Weights of a small transformer language model: RMSNorm before each block.
MLP neurons of a small language model. Each row is named by its layer, matrix (gate and up: input weights) and neuron, and shows model dimensions 256-383. Each number is 128 + 32 x the weight over its row's rms, rounded and kept within 0 to 255. Numbers have three digits each. A neuron's up and down rows have the sign that makes its largest values positive.
A block is one neuron, or neurons of one layer that tend to fire together. Before each block is what it responds to, as a language model described it from the Wikipedia text at the highest values.

Responds to: Predictable continuation tokens. Highly predictable next pieces: mid-word fragments (li-ber-ated, Birming-ham, valu-able), well in "as well as", widely, and "==" opening section headings.
L5.gate179:095134120145169127164147090176177112114141113191101162129114157212158158126116090108136119101083064084147115107228202150168049111148163163133131080135103097173124121114101070125115170098169089118146101190096065155091157186139061148114145195166182159160116158117128102088151135128122122151174181172145186121131184116102155110151146204109126102099134126080112114120141150146131104129099
L5.up179:086159192182117129122009136087053097119138162087185174091102169140121050130088121166144093109138085082150144111115077135117162144086061187103135153147142133144134103095130085062123087127203138103140146162162134119131114166103121087141131128091131134131105129098075117113121118204162189183159089102121143128081112145141172092172084101114093139074118119205163161136119116187103152122059
L5.gate271:118152108116131162164090075090117083124109112136124095227138120117169071121135152158133165141149096088106163132112171146184157180095211128137105130069090109150167115114084101183157150112133125113106179100115124114058102110185189185137103184113083077131100156110116180106142185126140097115169131133088119152130136084082138065131138041070123116084108122113115130107133124087116166133155
L5.up271:142134092083137126174088109061153142117160161137114157198129112165163101123088113117145119099092143074143163148151165109191142141047108119113131114100129157088123137043180099130099173185105089182154108092112104118100115155151071103098127088144149147133113139134108150107152098111116132172127096094100120172129099097137138098180134061092148143091134176144167105130100129154095088113165

Responds to: Mid-word subword fragments. Short syllable pieces in the middle of longer words split into several tokens, especially "cu" as in eva-cu-ate, exe-cu-ting, imma-cu-late.
L6.gate423:071121105127115047130144109161164127184187101140173131151101107152173128114147113074109168112134102115083112175143180085163155132092112134161108093099065172232094157074135129135061109142074091106164141106128071094114099113157061071174104139089098079139120126130126095101127188135112121118109145171119113195111126144185184077125151099152149132114158197121070116097123119107128093143110
L6.up423:149121104086066087111109136111121103122142113136195098139101136150121120183099094093096130108170132066130129093184154077090099149124136112144161062195137104208069129074129115165067174085138098113120119135104118134111150098135108120097100112097113145140116082149105078115156177137138117154098123122146157145069141183130152108141095153112117136124104142132159157143139108132130030172079
L6.gate491:121097133172131129155160134155103102140139130101123080098169177123123174131144097131139142055131108126122211153100146139144085174072137170161180074112064129157099121112077128161136152106166130075139126088141080136119148107154133158133099092165111084114113150062123100109143131183109077137151107110143149112184107109075181111114087151169130084142117138116104171064101115127145082085143
L6.up491:127109127114158131169051119108110107152139149134108087165155150126136122105152121159181194062177057151160138128094131162136118149143147166150113102169106164120036137103127135111145130173136159056132112121148148116145121119127170110178111099170118052082154169099144071105059191151122139134127052064076103186125129097087175107115144155115128151127147131081111123141112148104118162113081
L6.gate627:169075142193123136170157142175137117150145165158165126120128101210134114101143183137113126117140122150113114110105149132167188119117117173137144193140091149182150159103118147093060078179039131148110131091145145085079086125050149103101121146150151123127141144102079115128134106183149102123105129184095057113148171136135070150152134105095132114142183194172128131129087070190128125132101
L6.up627:123148126078104110129139123094097094154117113133124160141185097120082136099099167161100164146155089107095167041105114158152187059178090151134141125191117127151085151152135115167136114160077157154110097105156155102115133130095163170137126111118092111093143088162145141152179155128118143122164140132127055189137116140077081120169147129103134120124184199153046148097119079080144132119143
L6.gate751:119116137125188108094116128129122184178156095150111102171165129158104123177121146192174120125150129136085158132174118158099114142154007152137137127121090123110086172095080189179125115151145093123159082106152077118183150174196128120118136154137117086128163179087097134122156166091107101123079172082123142146147126132126132197159095128109107096153125080115130160134133187088154140083124
L6.up751:118148089114159115124088121069093169098226149110110112177136153129118086190118109085143078120175145101176068134155135142110138149150122157127203087114098128134095110089103161146176116090172102066183115069169122136157105134146166143151167065160167062115111135159066114153131221142116072116086150130103151078130113116134121145135123101173096128113155165147120071094104194111124142077104
L6.gate811:153095134101171124134157080127120169189143140170109112153162100126174101116125147240144168114099069138117139105122153154123137142127135183125131166145098104138164110136120101137190123096096166119061113066101198072146111107146054124085142109145138127142199189054109202113136152098148152150091178068086114111148125124100075068176096119068152147200175128152157070090123068145193176184074
L6.up811:191092132072127134063130110124085052079151164135091052183123059110121133135118189171136153083151145189098151123141109156178108135147091173084107122139148124117121151132140174118141136097105175087134096138113149102164078101094160174140101160156099112165085185114125118125099133103150181169087144097054182120132172124129107129097114104129146080150115114099111162198132134130115149154091
L6.gate847:151139190095140145139108187137070143127170101108143127123142180124127162127116088162122096107129126102160153133098091169112193128084087114044118142189150094107167118181118101139099135079078111121109077075150152111151160111087166078139100176109086052141116118072136125130161156128087146127114174114152136168135134173074101096173178096138147182156102160148135128086116153107144162140085
L6.up847:107158172172186085140099136163133078068114137089052103122134133139170162153077130167098106092115123098165166167109142130158146094162104142089120129138163142130141083132116116114123096094129124067183092093165133147117194170090143108110083178137127120105087140137125156123084180128135186125118181120142203169086166151155127082079093053166079134140108119099159170106120119143113182150112
L6.gate851:172109114044143125124084159132129099100086107126132140076189103098098143174150120189088193134108060153108137086128135110132167146178116144154128105048173163093095168165120144158124122085131126178100159094141117120110131118100162108119097122087131099134179155119137095120148191158112132112132150141157157156122157098055090161103146128135150153148094083140157135120155108118137084152042
L6.up851:132128155137076118095084144118187088126096153127120065158177121093174168094159139118150144073166112229132150143205130074199181130138160118124088111100156135109080124102077117126096105105099134136124092146141146069111154082124152139103148104188146149110106156092137158148153155142129152106129097104162160119159145117133133133106135150150201112149170146164118153108137086031134141132113
L6.gate959:152079132110146144105112162172112136111128085102086093184134134116145115155081121151066143089196107077126124160095160167181122136195131098139144136129092081096139084156170124104095061107072119105110120175165117105083096158098082117107098127101184137081111091156136109123064142112169088141096162114124133109101142104155126125124143147126136092135151133166117144111122082132191089157100
L6.up959:155110144153140156101138142096073152141168148092156068162155122154120095070145098137081143123133165145178145161116168085124160099149134156062085111138124129157095167142156187180123188091091159166071191121117127113106123164134138178146111109098074153129098114122160154137123155129159142115078163113162134168160111072102107130135105153152164207171148144135127044105162050149147114108115

Responds to: Biography section headings. Words in Wikipedia section headings after "==", mostly biography ones such as Early life, Personal life, Career, History, plus life words like born, married, years.
L2.gate51:127087141132114120149088091143141091177175150115153044054097163126124086101120171113197112163114149076141154088098100156156141092156119117137161103140171112102151154105165107136188115080097137167124143136150144115108122139150085122118169107143099132177052086133157104138120110149184158205185157106110124140109178179125105116061113141077188090136205095101138113172139132145149153086131
L2.up51:164100160160127133130159151071167149128121116105092093092169150095143139086139190163105129178104093111117151082116106145119139110143093170136159149119145089113097096114149099092156072102105246137167150126115145107097110135172116132166097154124150140163047150140108099129128112054184136187193146154091110123153150179154140166177093058120138084117173111144172081147072123095093201121145
L2.gate387:166143159107131069170128157143134130116086116146064078164112122114151089099042144167126148178082138086156148091121089135156134117146117127119118150131077125101132107119148140132141120130174118197141133152137189096148153151158133110115121093135129152103123090173142151128204105168152192135122156125101121098166161095146151063131195108143168103085113140137227149111169127173116100127145
L2.up387:169129096088133095171140119100132221086090134128105158108145117138107116098133135091145128146122146103171156091101152108143124036109173119100155107110137059090184171098170134104100096110153115116134114129149148091097102150115128157133110118121164192154165130110138084052128119126094176109157136112149139127139108125097108126143186120139158178138122101141080186099125086160057171115074
L2.gate406:175228175109109166172161148097078131125107149115105163038131191124090122123145130150144138141157102148151133104162141168144147119098128149129140146104185118111077084160142144151175158092095135161059147162075083120196140160144091161141103073103115168125102167070179139079148085128108147107113189149163115109146141145138161087128155136151133140116115120145173137172119107176123097063141
L2.up406:125141089132128158149157146124132145097110079111145148100148133076105096060146110142168122119159139076124112121163091128139123095116112111076139042153132129034128124085185139084140111106116090156146160093092107129095165171076077155094154117087094158153169167120100197110090051107175099088144107152110142136133085160133186104165173131135162177168142131129110199093110131076150143095117
L2.gate997:148044112123162166080133231119105140140068153124132094152116165104114146138164162124104055177096094169067123113069108198156158097124188128102129119187195116153093060124161100144154106087137091130151176150100123106187158114098143117140138140176171057124103118121095148168160127157139145168145153102146113100113097102061096114099114116089079084065129116162137074147200116179169146122134
L2.up997:149153135172077148097192117105124108166086141149101119121155172143150170091086169148105152174068108143087101026128118145089113106104142165148140117169105112112118161122150136116113111140125119134143075090107165077110138187126107159163158152092081131163160100175148126196107115148139168131149223090108112160185159144174119141114081156058179108120064136137109112163149153184207162134159

Responds to: Wikipedia section heading starts. First word or word piece of a Wikipedia section heading right after ==, such as In (captivity), Career, Plot; more weakly, mid-word pieces elsewhere.
L6.gate263:090109167116063168153165123196159111122128153094124126127204105118161135097144110151167118173136100193069128113149161169152176121129080098141164070127096126107085128117128119110166165148104142143055118118130134113151175180169129164092109143183146124073120131142165140077104091107076188123087102108128149139162091198093174067183087198160090121148062160150145125155125140124086098132161
L6.up263:103051135085137067078165127132102131103170124103191133196089124121135096116156098125096132151117144153139152146213113063049113140127120085177129135154075121078107068142139177055111122153104138109111143103134117069152093106067136091160136123111137137145126141119101054104117114176084134108150130121156120101138099148149140094137154132220151088169181130200106193111115111090129131131149
L6.gate378:107226141139092122136140165081098119155102145088109187117107063119173149107116146135129141149170119160201121138227127120148153142163146142132119090151159142133101069129142097159104161047190134169133131163143193048178125122173079098134125096111114148104097146148138103151172126108138127107150106089173126088130040151109130113160148107125122135135121069062156127099124110078115129175132
L6.up378:087133129143147115107163170076146158129077190110120116128143141168136132074165122116117122081164146156106133143162191047098136127116118094182107167098147112108062132124086093182143140094136089144105191095132127147133054148159080107165151121113133121174113120162164106127171140115133096165131113120111164108112103158156151130114115195128122089116115158134149111071165106132152057109176
L6.gate516:123174109106144150182139118166078089120103113143143140143159105126145138142147212107104069116171170108138139158107132121122108111134100133134150098133127116116117160089108159160132145112112117120114149203157088144087139092124099154113128065152105093167150138157145208129170132117091142132128092168128149203176148127178079134167077117134117078131125166147168156084156133158160127104128
L6.up516:167101104138111153134109154180097072090134109124107115137166155135133143140112147110103064166180103128110155116086167160107102058067156141148111075115101093147200122133117169089114102110209101190210126171161152112092158069074118072078145148197086080165102114092141153125170148092140098103141064159118070137119142160154098089141107134113144163128151099213081173140123088137116075117128
L6.gate545:101119126101176137126120101149150169097133064146133148119119177087107169130146133122136104111051123104076147121184128135103158131129120120113093123123131104133128100123122185133097078132076129154167132062167109169156152127147118178097135150122198110135134169155131222208092135140122160128161144109180155148147077120137143121144123071088119133169079175077095142048080085104105091120155
L6.up545:141073065125139231152124203118113186195133093123092121127194118185108176126115155097125168159144159144136130121120169125138147188091109143120107166117161119177091099079151201212111130134064148125121119137170091100084142112092125092097128193100101146146109122067086132160084061170068090135133092048095105082144133151115104131184055092087111108177124093111112064119153156067098137163140
L6.gate776:151108111161146161185150125080136133121085157129115234087167187150105158117154161157135162127151121182157098078116091028143165157117073111138182092137147120084083119163139149161143183136147077133144123084136121135114129166166144154172142143135136114124167108128140163132127127123145153105196119112155093135171154102104104120119106106118148134093177186223136170107107127198082120123149
L6.up776:128131148051145103091162104129104131155152143087066129196126150153094081151115095133144159146143121153107171177101106153123111155142134158168150074132085093146158104177172140145189138099127087120163097148119161139179130118159141144167132144129140161125116099131144139176111178101197145143166107082124103125117110120097162127145175142124129104157148189199157090067078161207108115167116
L6.gate841:162153152085130140139093120136122140133102125070143156101152117162120135133123150146158145174119129085104149035152097100126134095109159106126114079118161140103145123065156167142120174127106121137168165125116175158135096144116147099120134160121099087138068112131146076169143153108111138156193189046113068100087090098146111095176152198105114189191205184175145125153175140112138183158158
L6.up841:153072090080093142118192068149117146115116103165121134083129110166160107151141110176080136137126077097131129220067156130167133059093100179190110159126172159103101113157124108150081113110108134120123065160126095113097130098141089217138131126116127133051141150158088115087145083146123097134160127151147125133088109164116110132110105112173122126130118158176100170124152186103097172152167
L6.gate860:105174147148136177115138146188169122097120132045153129161151085078088150158143146096160115178115110120102134124115127097178193118099182086071121115071197173072179140145163156155109125115125129161127131134116190128150159148121104149117164154087106114108124161055104185159137090130166168106144110085154157100134145146191133190163024139137185157116145124143073131066145079158159086035164
L6.up860:087130161151080139132131163123140138139181060120121081123138178143164135115154079096155094127160135118131104093090123135125171102176107092106136111137118102161122087117105162095085127070101079177113141168117091135174158154110117144067095118108141100152119224095154136085107161113142120146114100097131146176095106114105116142088136094155138142128155146126132102116166069171104141087155
L6.gate926:143114107133145156086143112124148223163104152113134149162153180111163096119133169103143126108140120107133174153136161128085128119154156139108194117168144145111150156118072139090131127166100139155158153172180070126159139109167108157102059097138111199120057117097175158139137113114158117062209111062149137141164166156108111165157098161148147053124164129160178075111111123149171113138128
L6.up926:147118106205130164161111123122141194155117124115049127173149111117169103082120125135123047162104146132116171162162136160100175135084131124150137132150093113123113142107078137126144153151121104135179089172152052127112128120095135149109089076129139158102117178104146102120163186132178088068178149111153126123094168143079143126133034085136045063151125184141159085165120168120177112102105

Responds to: Mid-word fragments. Short inner pieces of words split into several tokens, such as dispen-s-aries, en-er-gy and disprop-or-tionate, plus inner digits of numbers in tables.
L5.gate584:143128170135139131116109117099034133117120142124067117146135142093147102140137136132105130114170170122134158151123181139145131236119118092121138114138226116183179132073131158133123141159174102123136084080108146124181112106076103096134098131153108066132142174136138115158115228138120094139147146130201069064128086155130166143121153081112103155097145098186099150134108169085077110132090
L5.up584:168084126126162109103111151119072088135149100166101153169117151116146098151155130136072121129114083108095095092130126182092133126081147174160125123134179122066148101116152152155119158153062118108161108132135097164138212123130137108147184183194172107128160113099114078096133101133124137084145087067107094111119180151175155026102110139163094105128122112122112115142117130168114110148067
L5.gate633:128111149089152137088132134124126147156182094099128087086122153139145098116156075121096009177148129150142131139131131085114175166138143137085115164082115132137175104126135104097136070121095131148117089134107141125100160126099075051110119080200067160097200082129077165117162169150097132107160081107132125140136052064195071163096144173131113163142189142135107105115120164031151144118137
L5.up633:168073132138120166173189129119140139123119085120096110081114111142113154147177112113108111118128090157136135114144105117128119084123104118106166081086106146089188147162170150073136109134146178110157090108136167090123121124089123091102125121153142133099151119153101119120128104191119143090110166123129085180128081097176130126129191125143156134161172109124152116114160166106101124114207